config.toml
num_attention_heads = 7
num_key_value_heads = 1
vocab_size = 2048
norm = "rmsnorm"
qk_norm = false
bias = "none"
init_std_down = 0.0
learning_rate = 0.000954
lr_head = 0.00434
decay_fraction = 0.689
final_lr_fraction = 0.0
batch_tokens = 16384
MLP neurons of a small language model. Each row is named by its layer, matrix (gate and up: input weights) and neuron, and shows model dimensions 128-223. Each number is 128 + 32 x the weight over its row's rms, rounded and kept within 0 to 255. A neuron's up and down rows have the sign that makes its largest values positive.
A block is one neuron, or neurons of one layer that tend to fire together. Before each block is what it responds to, as a language model described it from the Wikipedia text at the highest values.

Connectors inside multiword names. Conjunctions like and or & joining parts of proper names and titles, mostly in tables, e.g. Fits and Starts, Delaware and Hudson, Little, Brown & Company; weaker on the, at and word-internal pieces.
L2.gate4 [130 117 105  93 116 185 166 118 145 123 150 118 160 149 129 111 124 170 138 104 183  82 121 109 186 154 140 161 136  96 192 130  55 126 109 218 127 102 101 115 159 104 178 122 111 138 115 105 107 128 112 178 128 120 168 125 124 106 171  66 153 173 106 109  91 156 151  85 131 103 102 102 121 124 127 189 137  89 127 125 168 107  99 128 105 113 153 105  98 179 134 189 102 155  83 145]
L2.up4 [158   8 100 141 165 104  85 145 137 120 106  97 103  70 140 131 111  66 132  86 154 128 127 171 180 106 158 105 153  80 171 175  88 129 207 188 103 108 121 133 114  86 117 136 120 106  88  88  64 113 131 103 173 100 121  99 135 106 157  92  85  86 127 104  90 129 157 145 152 144 130 100 156 161 132 109 137 114 146 127  95  67 120  88 120  96 165 119 162 160  50 121 149 151  65 144]
L2.gate65 [107  98 122 126  97 179 181 132 147 127 146  80 126 121 136 156 113 100 121 165 147 121 114 131 144 130 177 147 178 107 156 160 125  98 135 124 123 133 125 108 138 155 173 165  94 163 104  98 138 155 113  62 109 103 126 161 218  79 145  84 149 107 118 138 134 124 150  99  58  77 117 120 176 151 183 174 160 131 166 161 163 115 130 161  82 133 105 159 108  95 128 196 152 136  93 158]
L2.up65 [ 53 143 172 106 118 150 151 119 180  90 166 146  76 112  88 114  99 101 166  84 101  92 146 139 116 110 115 125 125 137 130 192  57 156 103 140  80 159  51 178 151 102 108  63 174  81 148  75 119 130  93 104 150  83  70  95 119 174  72 128 108 147  91  97 107 152 140  80 158 140 104  86 118 146 189 120 102  90 154 145 123 104 126 148 167 114 129  66 144 128 125 218  72 113 134 128]
L2.gate109 [130  98 152 150 102 153 114 150 154 127 129 148  81 100 140 132 125  94 156 156 154  60 152 128 106 139 170  80 168  65 113 136 129 113 110 145  97 100  78 146  98 156 126 137 106 162 113  98 127 146 138 106 165  75 121  55  97 112 144 137 159 155 126 158 118  93  92 134 109 148 176  58 143 117 133  96 100 137 184  96 104 110 107 165  46  99 170 138 110  77 131 155  81 123  67  93]
L2.up109 [134  40 169  96 165 136  47 105 165 142 107 168 101  81 124 152 109 107 131  99  98 148 130 167  87 134 141  90  88  86 146 131 162  60  97 143 147 138 127 165  90 124  75 161 146 130  80  92 133 130 148 132 179 122 123  84 136 133 158  88 134 112  88 123 101 101 100 152  93 101 141  87 123 133 118  99  87  90 157 124  98  97  69 117 120  97 104 128 176  72 145 130 111  96  87  93]
L2.gate191 [112 192  91 154  60 163 133 108 124 154 134 169 141 155 233 145 117 105 153  98 119 161 163 127 134 186 125 163  98 146 106 119 102 118 124 132  82 157 122 141 132 147 101 156 110 143  98 154 125 107 186 111 159  84 106 107 118 106 116 145 156  79  98 154 157  92 102 102 105  77 235 145 189 115 146  83 119 142 111 112 117 125 151  96 110 159  95 127 104 100 144 150 150 155  86  74]
L2.up191 [168 116 123 160 152 105 116  94 135 141  82 162 104 143 134  73 158 116 104 135 159  85 114 137  81 114 140 104 140 133 149  87 103 106 144  58  91 179 116 103 141 162 156 112 165 173  82 176 137 100 101 180 130  66  57 141 136 112 154 146 184 126  82 102 112 120 153 153 117 119 173 112 153 151 124  97 167  96  85 117 127 135 110 116 153 143 151 116 133 107 128 104 132 101 122  90]
L2.gate265 [198 113 147  99 116 173 167 128 168 130 157 115 110  97 163 110 113  74 137 136 133 136 105  63 147 101 143 130 161 127 145 132 111 108 130 124 100 104 116 139 133 135 142 120 143  70  95 102 162 107 160 127 138 115 138 136 123  93 130 122 120 120 171  96  99 118 186 114 122 143 144  93 144 147 124 128 139 140 158 204 116 108  89 172  92  57 167 137 131 111 111 100 103 172  68 142]
L2.up265 [150 103 103 185 180 162 159 152 147 110  81 115 111  89 120  82 168 136 130 149 129 149 126 177 125  77  94 104 133 126 163 172  97 113  51 163 103 109  85  91  80 138 113 118 124 135 165 141  96 123 101  93 184 153 154 101 141  99 162  81  61 121  65 118  95 140 134 132 127 159 152 122 152 131 135 155 152  75 118 110 120 194  86 168 161 117 151 106 172 186 182 127 126 133  81 116]
L2.gate294 [ 90  98 157 126 118 175 180 126 169 112 103 134 128 119 119 115 116 116  99 125 165 133  97  79 142 112 168 186 145 110 169 181  98 101 115 114 109 144 110 120 158 135 165 110 164 144 132  43 119 165  82 155 129 148 130 150 203 121 162 100 114 122 144  91 119 142 154 117  82  70 103 100 196 138 143 187 179 131 141 214 163  82 131 177  83 104 152 116 116 155 124 140 149 114 157 164]
L2.up294 [ 77 118 167 130 149 171 146  90 176 162 160 119  91  62 169  70  85  55 125 159  96 107 104  89 143 131 161 114 132 114 174 214  91  96 128 172  76 150  96 151 133 150 121 114 149 139  96 117 101 164  70 141 177 111  92 139 185 106 147 106  85 107 107  99 119 175 149 129 100  95 156  85 165  97 174 175 161 131 161 146 132  88 135 110 113  99 125 132 121 117 129 179 101 143 115 119]
L2.gate334 [118 124 132 130 139 194 136 117 153 167 116 191 157 174 118 151 119 114 137 121 146 140 139 139  98 143 141 122 164 106 136 167 131 168 113 101  89 111 188 153 102 146 147 105 133 142 110 135  94 129 144 126 163  72 101 141 138  88 145 165  96 118 102 174 168 102  87 100 119  70 171 144 119 155 139 128 109  75 125 154 185 161 107 147  68 135 148 164 153 145 155  92 155 167 115 182]
L2.up334 [ 94  85 156 104 149 196 114 110 133 171 178 165 160 150 142 127 121 150 155 149 128 167 112 186 115  77 100  84  91  91 126 171 133 163  82 108 111 177 142 116 132 157 110 151 154 141 129 127  97 152 155 143 178 101  71 122  83 128 107 130  46  73 169 183 171 101  74 121 119 116 146 132 114 159 172  88 123 112 129 120 132 142 125 121 105 158 158 114 188  89 176 131 135 148 139 142]
L2.gate570 [104 141 170  85 132 137 108  75 115 137 167 119 133 133 129 172  80 109 177 137 158 114 112 133  53 157 197  74 126 120 183 136  75 135  91  92 126  68  89 125 111 146 150 113 108 156 162 110 130 101 145 100 125  75 122  45 103 194 132 133 135 108 135 160 150 100 163  88 138 108 153  21 135 119 217  82 129 110 124 127 124 128 123 119 150  77 112 140 101 126 124 153 113 124  87 151]
L2.up570 [ 81  92 168 169 141  98  85  55 192 118  96 168 150 139 148 147 108  98 138 183  68  82  34 137  95 163 187 110 155  99 117 176 123 157 112  98 125  75 135 119 113 149 129 184 128 156 100 105 130 116 171 157 102  84 148  99 140 175 120  80 154 130  80 130 134 104 132 140 128 102 146  73 224 112 177 150 105 148 113 126 100 146  86 129 162 106  76 100 149  70 134 117  82 132 127 135]

Sentence-opening prepositions and articles. First word of a new sentence or paragraph in biographical or historical prose, mostly On or In before a date (On January 23, In 2021), also the, an, born.
L4.gate203 [124  67 147 130 150 104 166 156 124 119  78 108 123 129  86 104 145 104 113 116 131 131 167 119 176 101 152  94 110 164 146 147  90 135 127  97 114 145 135  86 155 135 155  67  86 154 104 107 181 146 135 134 181 132 146 133 171 140 154 139 126  98 159 140 136 135 168  99  97 127  82  82 172 142 189 158 130 150 117 109 146  27 134 143  83 140 135 134 118  69 133 103 154 101 165 127]
L4.up203 [ 93 160 112 135 153  78 136 134  61 141 140 162 125 127 160  97 113  90  53 134 108 104 116 105 199 146 131 110 135 140  91  87  47 153 139 186  78 116  88 128 144  91 110 134 123  78 132 103 147 161 145 118 136  95 134 123 157  73  87 149 129  59 124 168 139 186 135 154 139 177 164 144  85 170 112 135 112 131 100 107 114  84 101  67  78 140 125 182 135  52 142 130 128 131 142 114]

Coordinating conjunction "and". Fires on "and" (sometimes "or") joining two nouns or noun phrases, often in headings and titles, as in Awards and nominations, Hindi and English; also weakly on mid-word fragments like -ial.
L4.gate193 [146 110 122 162 118 101 147 124 129 118  97 159  93 147 177 137 122  61 148 143 171 136  86 123 106 120 182 109 130 111  96 159 164  89 152  97 148 163 136 105 137 194  87 159 111 131 110  85 124 145 139  69  74  89  64 141 113 149 110 104 151 135 154 151 115  69  92 153 134  75  95 165 133 181 153 125 132 156 152 145 136  91 133 160 119  94 154 119 130 109 105  84 207 113 139 114]
L4.up193 [164 187 138 166 159 194 145 143 169 101 145 143 114 156 127 128  97 118 114 143 137 146 123 134 111 120  91 133 169 200 130 142 147  77 149 115  70 120 132 132 133 142 162  85 200 112 113 119 153 111  89 129 172 108 103 145  88 130 119 149 148 160 125 141 109  98 161 137 162 168 182 154 145 161 161 145 141  68 113 134  98 195  89  84 144  34 110 146  93 176 106  92  98 114 140 113]

Name-internal word pieces. The second subword piece inside proper names, strongest after "Mar" (Mar-c-us, Mar-c-elo, Mar-w-an), plus others like El-ain-e, Bar-l-ow, and " as" after "such"/"known".
L6.gate115 [104 133 118 154  86  79 135 133 162 137  61 110 109 119  52 141 126 129 131 117 145 115 127 149 137 103 108 137 165 100 134 138 200 122 146 127  93 164 156 170 156 121  63 119 130 161 142 106 138 138 109 115 115 142 143 124 141 197 117 127 131 141 169 155 129 155 177 105 109  84 160 113 115 106 160  79 122 189 125 116 165 175 109 214 124 152 103 120 112 113 126  67 188  60 149 142]
L6.up115 [169  83 149 129  97 145 128 175 159 145 165 123 118 122 156 138  86 133 178 150 181 169 115 110  73 141 137 103 183 106 136 182 128  76 158 146 105 160 121  98 136 147 148  98 146  78 138  63 118 138 154 104 109 126 154  86 156 128  93 127 100 178 178 164 107 188 140 106  92 110  93 154 121 140  78 102 149 207 152 134 117  99 144  89 101 127 204 113 145 131 117 106  81 138 129 106]
L6.gate161 [175 111 169 110  86 113 134 173 125 197  80 134 102 166 158 113  90 170 142 150 183  76 152  61 105 109 117  91 153 110 143 108 122  99 175 150 121 147 128  98 117 138 109 107 123 114 117 102 118 167  78 107 136  97 135  91 186  93 107 152  92 143 179 214  68 188 114  90 136 105 176 188 134 175 142 100 159 130 101 170 127 137 169 112 115 157 138 143 143 168 132 135 154 121 174 146]
L6.up161 [119 104 151 129 157 158 129 139 112 105 133 160 151 144 108  99 190  84 181 129 107 189 152 205 130 162 132  79 187  76 173 118 128 148 106 139  99 194 143 172 134 149  99 148 142 118 139  73 114  71 125 177 139 186 109 135 125 179 108 181 150  72 108 155 133 128  74 123  72 161 195  99 109 133 134 108 114 145  90 126 138 151 117 139 105 155 152 118 118  83  60 123 126 132 111 126]
L6.gate181 [173 207 125 154 138 171 127 190  88 156  76 138 142 123 139  52 113 117  98 146 177 121 147 122 157 113 111 109 148  90 123 160 147 102 196 145 125 122 155 132 109 172 126 111  96 113  67  96 101 143 194 127 117 154 103 113 142 157 144 146 126 141  99 185 119 143 118 114 105 110 162 123  74 191 142  74 118 153  96 161 122 105 179 132 100 176 154 161 156  98 111 101  71 178 128 111]
L6.up181 [129 113 124 129  52 128 139 163 140 131 143 126 114 127  72 122 106 134 140 135 139 142 163 140 141 103 108 100 109 166 113 130 148 126 148  91 200 129 147 102  97 182 177 147 200 102 124 101 155 141 121 145 163  30 107 136 117 128 135 154 105 128 109 160 162  79 159 109 130 161 129 146  30 131 153 139 141  98 123 142 138 142 147 179 165 124 153 115 144 164 113 124  91 123 158  88]
L6.gate233 [116 170 116 113 162  90 180 116 204  94 123 133 127 166  75 137 122  91 159 119 143 112 112  89 145 163 168 141  97 170 118 163 160 213 136 105  60 122 153 157 168  95 191 145 170 131 138 109 120 139 145 116 134 111 148 106 169 132  75 171 134 138 132 131 162 124  56 138 101  54 120  72 161 136 219  92 107 162 107  82 143 141 149 117 144 100 141 105 205 130 116 168 153  98 160 133]
L6.up233 [137 133  63  95  75  71 110  73 119 138 119 107  87 186 106 174 188 109 151 151 171 138 143 103 119 125 138  65 115 105 123 150 118 129 125 102 137 116 151 126 143 126 140  87 137 154 150 101  46 145 178  55  98 128 153 116 173 184 135 110  83  94 135 153 136  75 153  76 101  73 141  66 115 113 147  57 124 181 100 160 141 115  99 160 143 138  83 148 135  98 141 104 104  99 156 119]
L6.gate428 [143 173 182 127 123 137 149 144 146 167 108 155  99 168 111 108 148 124 145 139 200 127 182 112 159  49 112  68 173  61 102 147 134 122 142 118 109 155 113 135 119 161 193 120 108 181 112  92 138 153 116  71 132 118 102 153 147 145 117  94 107 153 122 119 151 110 166 146  66  97 110 125  64 115 131 112 124 124 161 123 122  99 119 175 109 132  96 128 144 164 125 101  88  91  96 152]
L6.up428 [188  95  67  83  73 125 110 124 136  98 129  75 185 115 107 121  80 111 129 101 123 116  75  52 133 172 140 114  80 136 153 126  94 143 184 111 146 105 161  88 108  89 128 106 169 109  95 113 147 141 171 154  86 150 149  73 163 195 106 139 134 124 140 141 154 133 117 169 138 151 164  83 128  73 149  61 142 123 147 123 161 127 152 116 143  87 134  95 169  81 107 129 150 145 182 111]
L6.gate604 [134 131 112 126  98 144 176 197  99 123 200 101  72 142 105 142 131  99 154 136 176 120 123  84 184 156 154 125 193  99 174  92 152 132 149 148 135 126 122 162 138 136 180 182  96 125 158 140 119 131  98 148 177  97 126 105 194 121 136 119 144 145 141 173 173 188 150 147 111  96 155 121 119 197 158 120 127 158  53 122 177 153 129 119 129 227 129 134 190  93 108  53 127 148 158 163]
L6.up604 [ 81 156 117 185 100 105  76 144 154 110 118 130 152  92 111 161 170 116 132 141  80 125  72 204  80 156  91 129 127 115 127 123 117 130  90 113 156 119 114 100 137  98 131 187 159  90 123 122 132  96 122 153 147 155 136 140 172 142  98 111 108 146 104 185 146  95 102 200 131 147  97 150 181 131 149 155 110 115 147  75  78 191 116 142 155 109 121  45 193  89 117 127 138 179 142 121]
L6.gate649 [174 120 194  78 144 103 151 149 127 117 138  96 111 135 144 101 123 127 111  91 191 165 137 109 135  80 156  96 189 116  97  93 120 136 118 130  90 107 109 136 127  94 143 159 177 161 181 108 135  99 117 118 104 143 112 140 130 169 196 151  87 166 174 119 128 192 131 104  91 127 153 120 136 143 141 122 138 125  97 172 136 130 161 130 117 175 128 138 175  81  99  60 190  60 115 125]
L6.up649 [ 96 137 107 170 150 127  65 108 140 110 111  74 156 101 125 132 132 168  90  64 119 168 118 112  64 160 120  92 115 138 166 140 155 154 161 116  99 145  94 100 149 142 131 113 135 154  94 108 129  58 124 124 115 121 128 152 119 107 102 128  92 137 120  81 172  73 125 113 155  98  72  77  94  92 154 147 129 105  73 103 114 106 173 158 122 125 155 104 146 104 135 107 129  54 149 116]
L6.gate671 [132 111 167 118 144 158 157 163 136 116  87  95 170 100 150 167 143 135 131 165 155 171 177 158 173 112 148  84 121  85 114 112 127  77 169 175 131 182 117 153 136 150 154 202 106 176 100 118 149 109 130 103 146 158 117 104 141 170 117 136 162 153 139 154 122 149 165 110  78 147 121 135 108 129 154  99 147 105 175 150 145  75 155 188  69 177 160 140 145 116 186  78 127  99  99 197]
L6.up671 [111 139  83 164  65 103 103 172 175 148 100 151 133 151 135  84 127 156 104 112 129 101 114 119 138 121 122 131 167 165  92 195 178 144 134 160 146  67 109  57  49 129 143 163 153 101 121 157 113 167  74 160 172  93 159 155  99 171 131 163 133 115 155 133 135 100 133 135 102 114 146 126 127 162 156 105 124 170 100 149 119 159 161  86 170 169  84 181 131 113  76 125 233  93 150 131]

Capital "In" token. Fires on "In" or "in" as a sentence opener (In addition, In 1996) or a capitalized word start (Internet, Interstate); also "areer" in ==Career== headings.
L2.gate71 [104 177  70 149 139 137 166 152 117 116 106  79  96 118 117  84 118 145 134 113 154  90  97  89  68 211 137 203 151 172 114 152 153 138 199 183 113  79 120 166 157 111 108 141  75 121 162 158 142 157 128  96 123  71 146 124 217 112 104 160 107 142 144 114 145 132 161  98 123 154  78 107 160 144 173 126 126 140 158 196 177  80 101 138 143 118 137 154 105 157 116 130 120 168  45 149]
L2.up71 [142 113  96 205 120 137 135 154 101  88 126 103 157 151 120 106 101 121 152 147 167 172 108 160 124 131 121 101 170  99 110  92 172 127 148 152 133 142  65  56  60 142 200 236  89 187  91 184 191 127 147 183 135 139 129 204  76 125 130  66 155 154 110 153  99 132 183 133 160 202  86 137 127  99 157 165 176 112 120 126 117 134 154 118 146 162 173  97  85 131 151  99 140 105 119 176]
L2.gate261 [129  85 146 137 132 100 102 102 154  61  69  76 109 158  87 101 107 145  98  60 134  76 106 113 128 169 154 145 140 144 133 142 124 114 147 111 175 116 130 126  87  98 150 142 154 155 189  88 132 131 151 110 109 108 124  84 181 151 141 123 161 128 156 133  89 199 161 181 119 101 104 140  85 156 185 182 210  92 137 112 127  96  77 127 116 123 108 158 143 129 109  79 111 152 132 162]
L2.up261 [104  52 164 126 110  91  58  98 150  87  94  81 142 165 154  72 147 142  87 134 136 154  94 130  99 188 146  77 147 163 126  95 162 111 151  62 162 138 140 102 162 101 140 121 126 201 192  99  93 105 148 124 165 124 159  69  93  94 132 168 175 101 129 148 157  47 121 189 145 138 116 149 144 143 132 119 187  52 141  77  86 103  56 150 124 100 103 158 129 131 183 165 142 173 114  81]
L2.gate284 [146 118 106  78 144 164 145 138  77 156 160 124 159 144 112  83 176 154 115  94  99 131 105 132  70 102 110 106 109 128 157 148 115 172  99  80 157 117 171  85 126 138 181  80 132 102 163 118 160 170 187 123  84 130 117 111  94 120 143 173 101  99 124 166 135 137 170 111 167 148 129 152 156 144 148  98 154 127 118 173 128  93 114 114  97 130 182 172 104 117 159  80 196 103 133 185]
L2.up284 [138 157 157 134 220 170 133 131  93 131 179 158 171 112  81 114 169 132 152 114 162 137 128 142 121 127 124 139 177 136 171 127  96 133 119  89 154 167 142  88 113 128 151 122 116 167  82 129 127 116 155 125 132 145 125  83 129 141 128  72 160  87  99 162  79  88 141 125  92 131 137 183  97 114 123  91 110  64 130 110 104 104 111 123 146 154 136 119 155  83 132 143 142 190  66 117]
L2.gate344 [164 152 111 118 143 205 158 125  82 126 129  69 109 127  98  79 139 124 140 125 146 110 132 146 109  78 104 189 130  71 110 109 107 159 164 148 122 141 140 151  66 102 169  96  79  95 113 128 162 180 149  73 147  90 117 121 155 150 111 166 109 154 102  80 139 160 129 130 137  81 174 147 154 115 142 167 144 144 146 167 157  96 131 159 123 140 160 116 127 110 101 111 169 123  76 201]
L2.up344 [113  61 105 107  63 118 136 117 130 132  91 107 108 128 114 143 172  97  80 157 130  89 118 145 123 131  76 126 130 149 119 128 173 127 107  96 174 130 115 123 162 114 144 163 137  98 119  79 126 103  40 155 134 190 181 152 182 139 175  96 126 105 126 131  73 128 146 116 140 118  59 149 170  96 130 193 125 107 147 116 143 126 120 134 122  94 175 131 154 166 141 101 185  66 159 159]
L2.gate416 [152 124 112 122 153 113 149 143  94 127 100  68 111 174 100  97  90 193 127 125 170 110 151 103 108  95 190 111 163  97  83 145  62 131 174  75 118 109 135  94 114 120 161 135 112 149 162 126 158 123 201 117 118  62 133 135  89 146 137 176 128 155 145 164 166  73 157 130 130 128 149 147  98 152 126  88 143 157 145 147 155 101  83  90 144 143 122 186 105 109 142 145 144  63 165 158]
L2.up416 [138 110 122 121 146 112 112 135  65 120 110 105 109 125 134 127  88  61 155 143 100  53 180 114 133 117 137  72  85  49 120 118  64 111 174  62 154 122 114 132  71 141 136 103 134 193 111 170 123 131 162 110 124 100 171  87  98 120  47 143 132 122 135 176 131 130 170 139 109  94 168 161  95 135 163  86 115 141 137 131 139  66  94 106 140 166  80 143 108 111 169 138 139  68 131 140]
L2.gate541 [130 102 167 110 114 100  83 140 123 168 153 142  68 183 162  94 114 165  76 116 162 150 107 114  82  78 147 115 162  90  92 154  85  85 126 115 164 130 138 103 140 154 189 130 127 144 165  95 149  99 144 116 132 165 132 112 106 153 103 103 180 127 143 103 169 140 146 126  99 143 124 132 109 131  85 132 150 128 109 158 153 109 175 112 112 139 156  85   0 102 119  97 134  96 129 120]
L2.up541 [ 91  83 160 107 116  98  43 113 134 176 118 145 150  98 147 103 150  82  89 113  92 150 115 164 108 110 121  76  82 107 129 204 109  89 135  72 169 103 145 105 118 121 134 127 156 200 130 147 134 126 128  95 109 159 158 107 104 146  50  88 145 131 180 121 142 131 144 153 125 121 101 130 108 155  97 110  97 108 118 135 126  58 115  60 184 123 104  99  70 114 108 113 164  91 108 137]
L2.gate576 [117 147 161 117 133 153 181  98 155 124 113 183 107 124 120 160 137 157 225  91 147 116 119 122  83 106 184 109 131 176 111  72 181 153 158  89 162  89 141 107 153 182 148 132  92 158 107 138 107 134 176  90  95  93 170 181 128 104 118 204  72 130 110 131 124  52 128  90 140  73 124  80 139 124 127 105 145 107 121 119 137 122  74 122 138 113 194 166 133 151  72 120 160 154 142  90]
L2.up576 [104 101 177 139 122 145 137  55 117 100 121 191 114 120 105 187 131 146 150 119 115 125 111 122  95  86 132  93  94 156 116  53 166 168 161 101 139 122 100 157 110 146 125 127 148 133 122 161 114 102 124  83  99 101 110 170 110 126  73 165 118 122  87 157 116 123 126 112 196 106 131 106 163 171 128  73 139  95 115  95 106 135  41  91 206 111 164 123 158 155  55 137 111 133 125  86]
L2.gate579 [198 167  99 141  92 106 147 181 140 130  91 107 100 231  84 137 133 161 183 122 102 145 166  60 104 128 165  93 153 124 116  58 101 159 129 118 155  99 127 120 149 161 170 115 129 158 137 147 108 138 106  79  87  62 115 189 129 103 137 156 138 165  69 177 156  18 138 122 156 106 183 107 158 115 106  84 107 204 141 100 186 108 107  93 122 177 100 162 115 112 104 101  98  70 110 125]
L2.up579 [181 100  97 147  96 142 118 142 137 102 167 102 131 131  74 134 134 127 137 142  82 177 161 110 108 132 151  62  91 113 108  81 154 161 144 111 163 112 106 123 121 156 134 110 182 153  93 111 104 131 122 102   8  70 121 156 151 104 129 112 111 149  67 199 134  72 109 107 168  98 137 134 190 115 107  68 115 209 149  92 148 119  84 126 117 141 115 129 140 118  88  87 125  91  51  78]